From a checkpoint of a small transformer trained on Wikipedia: 146M tokens.
MLP neurons of a small language model. Each row is named by its layer, matrix (up: input weights; down: output weights) and neuron, and shows model dimensions 0-191. Each number is 500 + 25 x the weight over its row's rms, rounded and kept within 0 to 999. Numbers have three digits each.
Before each neuron's rows, "fires after" lists the tokens most often just before its 100 highest values on Wikipedia text that the model never trained on. A number after a token or word is its count.

fires after: "\n" 41, "-" 8, " su" 8
L5.up355:524485471514504505518497492539527516555473463487478486461480499490472508499521501496547480492483454491453507506508491527457508480489466503514479498473525514544526496467544477499496535516536529526484500505528466483485532544502493480523473521522536498532488506473457512477485486541538464511517549433485491509500506499480521525463486472481520512484498524483472525498528509536510504496478525501491557518511518476498512502495525508454470521479512544530471502535451503512454561481526450497488480496439482496498490524513484501469470514488514479533496533492517473557503498531536504515
L5.down355:537473523507492504495479516508510503517515493471518510515473516489492514450477516498501545502482480474553491513516499506522524529519466475511469484492499457547500546495480517495528519500507445498508492501480534538521489549522432503517514483522485485502499518514500515542510452491533502466520559512520467479503535503511525511517537520511472493532466506506494456525489553492441472482510524521528489484560520490457464541508538512479501534499472503506513544452484475505511494494481506488514482486524486540457468478479458536504522498550533530500515487500490501501521543473459532506

fires after: "w" 26, "ed" 11, "en" 10, " a" 9, "n" 5
L7.up148:503500537510534548476508476535528498469483512507489490519526481508505514499514537517501520487463533479547458461478521500497513457490522521464499512477478537531502499502471499505489504518497514520520495474484468497479477516496446529524479502515486541471475463512527491489481520488503525505469506525505503464560532480490491572502533510465496515494480471488482519453536495495502525533508504472533499528491475484517525516444515458491483504450461520471465445494498522493492507499565454476525506454521482519452462545476492523512484477509543505477483475507521472520516502517501547482
L7.down148:504509524554508507491511495521498452483475486511506501518531473491489537488491505483519504464463509501515493509494506518495516473536507532513516524502539526524469498454490471496462509528526490495537473523513506523444528582518446502553455511481518534461508463527506494511526499512482503544498516469540489473510514485487524528509507512504496539498452450456485541489498478523499491512498504524523487480499517445526520538472531487481483550508516502513439499521505524505462527521528509489490517451484521493458504480513501536469499494474502512513487502558527466550528483516494530485

fires after: " " 37, "man" 14, " (" 7, "\n" 5
L2.up242:524490529481505476510533520511468492491471510525504470484515497475500519428527521528509496513487468497483475499514472520475516476477519485539497509524498489555499517505515504495536523530519462533516500483528496510525480532514450518525443488514539516512483493487507438475497502514484464503496548490523522487503523481506540492531496492508560521503489451501415488529511559485458464503516488536494525523503505507496507489469507488452473497534485517511500514529505498467470536503501519471472471488494526512496488439469498484491522466497514489457504455492571507549469505499519514493
L2.down242:510482536525509497444533516492510489510442503545529529488485508494514483452508458461512481475523464507491486470533492500521560491514497473479524484488505491512512550496453511532492523481499466533477494516499481474515491520496435525528506475511498488520502497498498491503503528499477453479523503500567507546513509503486532514485506548487484471505467441489490483518486510511458529530499503475493552488527528483527432492506484515496507514495496490499472520493473483470485492492496486514494494452528517489480445540496441494521506498540477453470549466520545516500516493481530508532

fires after: "-" 29, "|" 23, " Na" 9, " San" 8, "---|---|---|---|" 7, "na" 5
L5.up277:515475484531509524504504462507498440532470516484537477532537485460520519475480496472506471550506481480523501491531525497502515497488499536489497533527530532548452524537499469482491560544504520523528533491506466508509500505520498509490464478524506523457456522511485479475539499471518508518516506484477518503508507453513507486471529517485492494515490442508512467510527512518514499515501479536487530511460478527497511538460516497535479532510474542503514483494474521506486513528555489508492502494451469485453486448490499514439453463486532534512444500496520489519532509509526478505
L5.down277:509518496468479490463479509484483489516516479537510500517484541512514510527496485492494544486490481510518484508508534553473491507505514537517503515510511486485439498505505510477486465477489493523521482476493487465550538596512442522513515473480460492514508555479520501483465492542493499498458498526490515480453518465496513532502494467509529542540478509499488465497516505523477502540492461489476505559464530463461492472495496475468511506509480525473445499474446471550499528455514454509489508481481509496492509489476516508505540489502483503538481507497479480528459488499515535527

fires after: "el" 16, "est" 10, "st" 8, "l" 7, "ll" 7, "ol" 6
L9.up228:478527493504512502498463484493559496527440482477541482505530474505507498528485477440494502495494520519541453520497493538492475484499514467501543488533490498502509475504469504517522489513517517470512474496502497530510459514476502460465497542530506521504513524492496504481524518500514542522534532465539535464493497510493495469475527484489491469521474512502449546528536525505577528470508488537496498503500444495505500523466483476512476493536497487516453496526497497514479481542495491517555504448500462475515509447480514480465475521513543446491541520517472508499489496536517510486
L9.down228:472491510507463466500563462480524485513507463470512521490508502482531511500512486521514506490493492503517498526477497476488482484537522481489488517515487514499521477481515489531497516487484496516500527511473550464484505493450517488497525499516521478529491490486508547528505486483478491504489523510468478542460505527482515507550536466495521471496447507516490497463513511570496484484533504507498445445469488514440525510526494498480462473504515462521474482540522479499519518525484541480493517456524478475507530523516549463504460521468482537549524531466558495470503513479543549466

fires after: "er" 31, "l" 19, "act" 13, "el" 9, "st" 7
L9.up415:509523547487504481506525486499485524485463519457500491489533473496470463530505500477478535484479495517534473463512454548524483538524524466456531537509492528498504489506488482473504540474516517517574469492533453504511465525522483466457488549504518482475465467483500519490491491518470534527503518490487494517526493539523506461563534452489489494474489493477448501494476493566562488497480498504500482517467495492481503511473446489508499517499472504513478501535492496533496506540485470529500476513517505505525505489495503469498452492515535458500501469491487495541556494505505489501
L9.down415:477493468536492533506501534470478505508464483521492522489495515450517505507459524458494501500536548487514502512507557483488523538520490511474475529506498489505481532494508530469503520520504485450461556525525492536506501472485464502509521488484481485506504482508549473490504494538448478496500488479490506501501499510530505492491496496520482516522460508511522556438431489468473501453532488512450487520468512507509464501505436497509480466504478540481453498506464466499519493465532448516480520531512489526505512458465470502507495498544466522494504523461502507447482504488532477515

fires after: " (" 47, "\n" 8, "-" 5, "^{" 5
L2.up274:521498486491477516511472509478513477501497501488488506478524507550497498515531505533524489559463445469498497531569508534443499484499537503535538468497490482570498508473491463485518511528521457492501510497485564544486486517537478501492504527503531583486461493522463507476515502497549529537530530440491513455500508499495501504488505492471525519486480480508498481513503512530528480528474519507492513525453517497505543493494537492470497487493515486516490502509495479488460491524510461498497501465503473510518487463512545467490488496495550523511515552482534490522538505522528495504
L2.down274:502551501481491481503501460516500496523497526468528516538524475534529484519461509522483471509524517494541463522563472493498556447457496518522470455489478472477531563525502484478535503516519520524493478476481521470502471546491497480525482505515490500469494528475493528516526479512509528482495533539512455481539518495463495497505493509522518482517471500484518464561524508485527502486454530487512498513525524500519495509514493479475447492495461535510481512529512486497460540529566542471508456486498482495529510496481532520471491503523534487487496471507511485524516530495552493486

fires after: "\n" 28, " (" 14, "I" 12, "-" 11, "N" 5, "E" 4
L2.up101:524512493527531473499482486527504494540488485497499486529545500521491508503520511529493515534473476492522461498519460520459469442459492487517524532529520507512538471479522505483496571521475467543508470538523484469509514515517510497496466517515522523478477498524516521439470474501521507479522472512508497471483509477505504502489512492532545479436466505476498503518526509503541484515501479539461534491505524508491518501491495516469430507516521526486446489480466497474504543494559506472521487480485481497501508555485525471506510500488504521500505446526506446512557484546511521517
L2.down101:485524507497492479535482465502487526525500505525518509521469535465502524518497553511556475466488463518519518520491472505508500485509445524531519476501472488503540523469521505498509505508469452494502472507471515502529476473537529516482470492539515471492575503496456535501533525504454447486521511519510558478513502476493513473502535504519515520551538484472488512510500470518496481473508453523506500464542460524538470480455473498477527513571489494514517501448502520540473520498481529493501527516476495528515462487450511489503500500530488479499531496517498530501525510531495485492

fires after: "-" 25, " ca" 14, "---|---|---|---|" 7, "s" 6, " co" 5
L5.up536:508538484499541472510494451542531471534454493494490495525519503482515489449522478495463427511470455459511492429525547538500514481459529559489508519511507492498485483497485489452504510500531525484497513485506481501488478526498478485523492509567513486460480495504488534515535476500541491482522505456488538502506470491512503494495547511516501524484475459486482465495474505498539501524471465503506512501483479512498514504512467510493433480541523529493495485471488486508456515498536476519512504511483506509460506472470490538490510494490508501509425525520472512490499519541544482494
L5.down536:490500516534518483487515534482434490491484516501501492502478557504515519518493493517495505527498470483469515521544538516512497525547488557473516497477502487501544497440523510482506504470512460528493462477495507524478444555531507502491528508533473475528506525501543458497464500503496509485488509502497466467538525488465510481481490507554471470475535479544469468478542519498454488526531464500466498543456520515488511515440510496542520536489520523504498512494485507522471500494520478546489502459513476490474513500489508510506493465483476496520488492454497492512470459465454511518

fires after: "." 43, "ro" 15, "p" 6, " " 5, "th" 4, "g" 4
L9.up376:517524482512492497486495518490503434509523472481491520481485495491509494483500538533496525514475498460485506509503494501482549499504518481479480478519532507471503499449506464508442524504535513504508515445502518490504531528489497503543492498467502501477522512507539439450508529481529486492489511462512463508503500500498505503465514543438469507512491486500498501531475493511470494490502522525512555536507517448491523517505497477498510495532483517510461479507524480532433522574488415479537493509496539509491533503464509561440476468482478482502515512481509495537518498480515499495
L9.down376:458434538465485500512524486490475502501534486517492508492510524486472536491508494483481539511504509478491501550498533492497530511553477502529508443441492488510471504473531488507496518465485484483477500494517494463493509489501483488501473506478486517460513475501527498474509502496515481519495479485512527521494475490505488489510496498504502488517532475528507528538481528495481526559482427470480476440495501517509478493457504533474510444534498481482483500478527487507529504517500504513547506456474482521537511503458539444534542453535500430520520445508503492520494486475505458531

fires after: "c" 29, "en" 10, " " 7, "on" 7, "n" 6
L9.up568:504514508468522487527516496528516508481512522474501532514468496530451482456517514529520504561505479505492470476501466515475474484448535511501529496506513491524462530478468530475565551479498521497548473466496480526523506529560506528494440485516491507507514508497500489502516516525491501499484497486510546488537500511509518506478492496497518513508506469448464524467490501485493488499538511510540505529489462472480520501487462481451477527493483468484492471517489487509463501509522499455449456504503523479455477490500546485529469544505552465480510516496509518509489502492459573490
L9.down568:529545477535477489483501528510491510470494505520494513471513521504479498506503518547513492539501448500480561477539511525467491501510501462522545506521511473516454515482465491485531524478505505512461488470484493512502492560502463487493471511448493465515495520504451455477477479452484485466491491467496534417496520525469523490436494495447509520543494466521524516452489510446487509520500511512518496508500512512547467486522510555492459527499469497515506487487527479497516490523510516508492479534519479513475493509504462513507503544492521478489517493535472496488477520545479475501

fires after: "en" 24, " a" 15, "th" 12, " per" 8, "g" 6, " in" 6
L5.up343:480500549509466510502490474491512521481448488473500518496542475536467496520514515505537479510459490496480487552490457530492487503472496531464514511518460517516454501518531473483510497495508501525554490487515512471497508532499431507549488447477500498454512467522514440496555471525536514501465475520520521443490522495468509510506488498510522474501470503475467542491535499480484483505465472468529476501501474483477543545484485470459529556497519472476494510524466519491510482499534491489484511491517503505478457524459486517500466469513504497505486486532477478503481505515449520526
L5.down343:519509518505495480519457496529497488484479508488519514508515427524516503483517447507521515470479491535515501503502523515499516508482455551521514535527418508546514485525516547543512516494494483501499435465499515529491498565493487484516533521504486481511474492513519507531513498488494509456493507505507542509518527510503532484505514486476474500491517508486443546503488492490522521519493521528472531509489501447529494531470522533504447551446492507501455494453467484503486482488497524477501490533552438533508513455473493538515513516463505500480508509492469506487475495498472498492

fires after: "." 20, " co" 10, "p" 9, " during" 5, "d" 4, " result" 4
L9.up12:569480514523506499480472516484489544547501426519541485472496517484469482521502493452517515531460500480507500480498489541528549503459484457526503502498529494498512523518497493501475503513533467518460492486504518525532496539506463534519494487450490471509545500474519453480515534510513462509494491433516496490497541487473517505536533519504493477494509510496489504491489485512514476515517473511473501571526525493510505531533494489477497480497533492506510516484482481487446486581476458475506506479507534532505534506471544492535493495453488462506512516515496474484494479514472515499
L9.down12:474487489495520489491542488447472486490491529516456480534482506502502498516545513504466512478547512486487521509491516488475527495496497488519529475488506540511512537469534528525489490516517475528486473501518479512500452467439505492556501513481496508472537485483523506462520448498506466476478545505519547529457490535532492529510541464545488540533483509476510452533518522494496490523483467475497520512462543480499514515508485515507512479487491491496522466489504528472534486522448534498456475525466480501459463489518565474518482473496522485484466456512485502489496481500513557497

fires after: " " 34, "n" 7, "al" 5, "t" 4, "s" 4
L9.up294:487533493514530503504461491493522516482525508538509498476508498515505514486475469522498505535520472538526513455512523513503493488487524549482487495488496512521482499528484481456494478501514515505485484440456525540500513516553471522539428518505498545444493472515515457498549497532537511480489514527487476519521514515515500509439498539534489542509506513510496502456467457516533457522504477473477510506535494483470539507464513479472490497538480480485476503519502460503479535499510496504509508499553544490505494505468573464482470503523551490516468515516481509521486520476478526523
L9.down294:540544526493454481474501486492478503522485494499503509527466486482536515544479478517500486491510486481479511492533492500460535472483563493530512472485500501487481502533474473496482516505496519487472498471525492496548509527494506529519552475504511486478460543509514511479509497450501557518516506498537521476544484506511486508491502455485523523467506489517520462450506548482478549503464510506477517488485524478546518453512448512545539511471497522505479519487477500494472459498482523531487467472499488471484474551500469476476491470520512547450499464518504479520490453526528504550

fires after: "st" 30, "s" 9, "ate" 9, " con" 8, "es" 6, "c" 5
L9.up602:516482522492471504483481492529476457519444468484521498501523493514493483533518454527493515473516436500522521469490441508488463504462515511548536511496500503489488493471494531507513496530546514469484510493508521518526525508504500498524496497498507474487514465503514486513518528500491494509522483481485530560481520498501553496462501494518467454486422494488453507531524496529530522467475478459518461478510524489490535506538454483453487517480479502558485525477491475528519509505564496494465522522525494474460485496492484481513498497436497530481457479496495529498480496519515514544
L9.down602:510501492498514519497488541488529477497534533513493492462474500468515511535502492478529487532548493520489494497509548492475507504499472546482518495515442476465526488500514506484501453431457507508494488511526453513485522502497519514487549541483474522506482512499503534455529519498478531457504435544500465466561501527518509488438515484489531490533532495532474496497527461532493500518484494473504522480481500450459500505496487512508496478502480478527502471517494519516476471470512487522504523494491489515508470533477504485570491509464442515470512519483464485503451511508463531509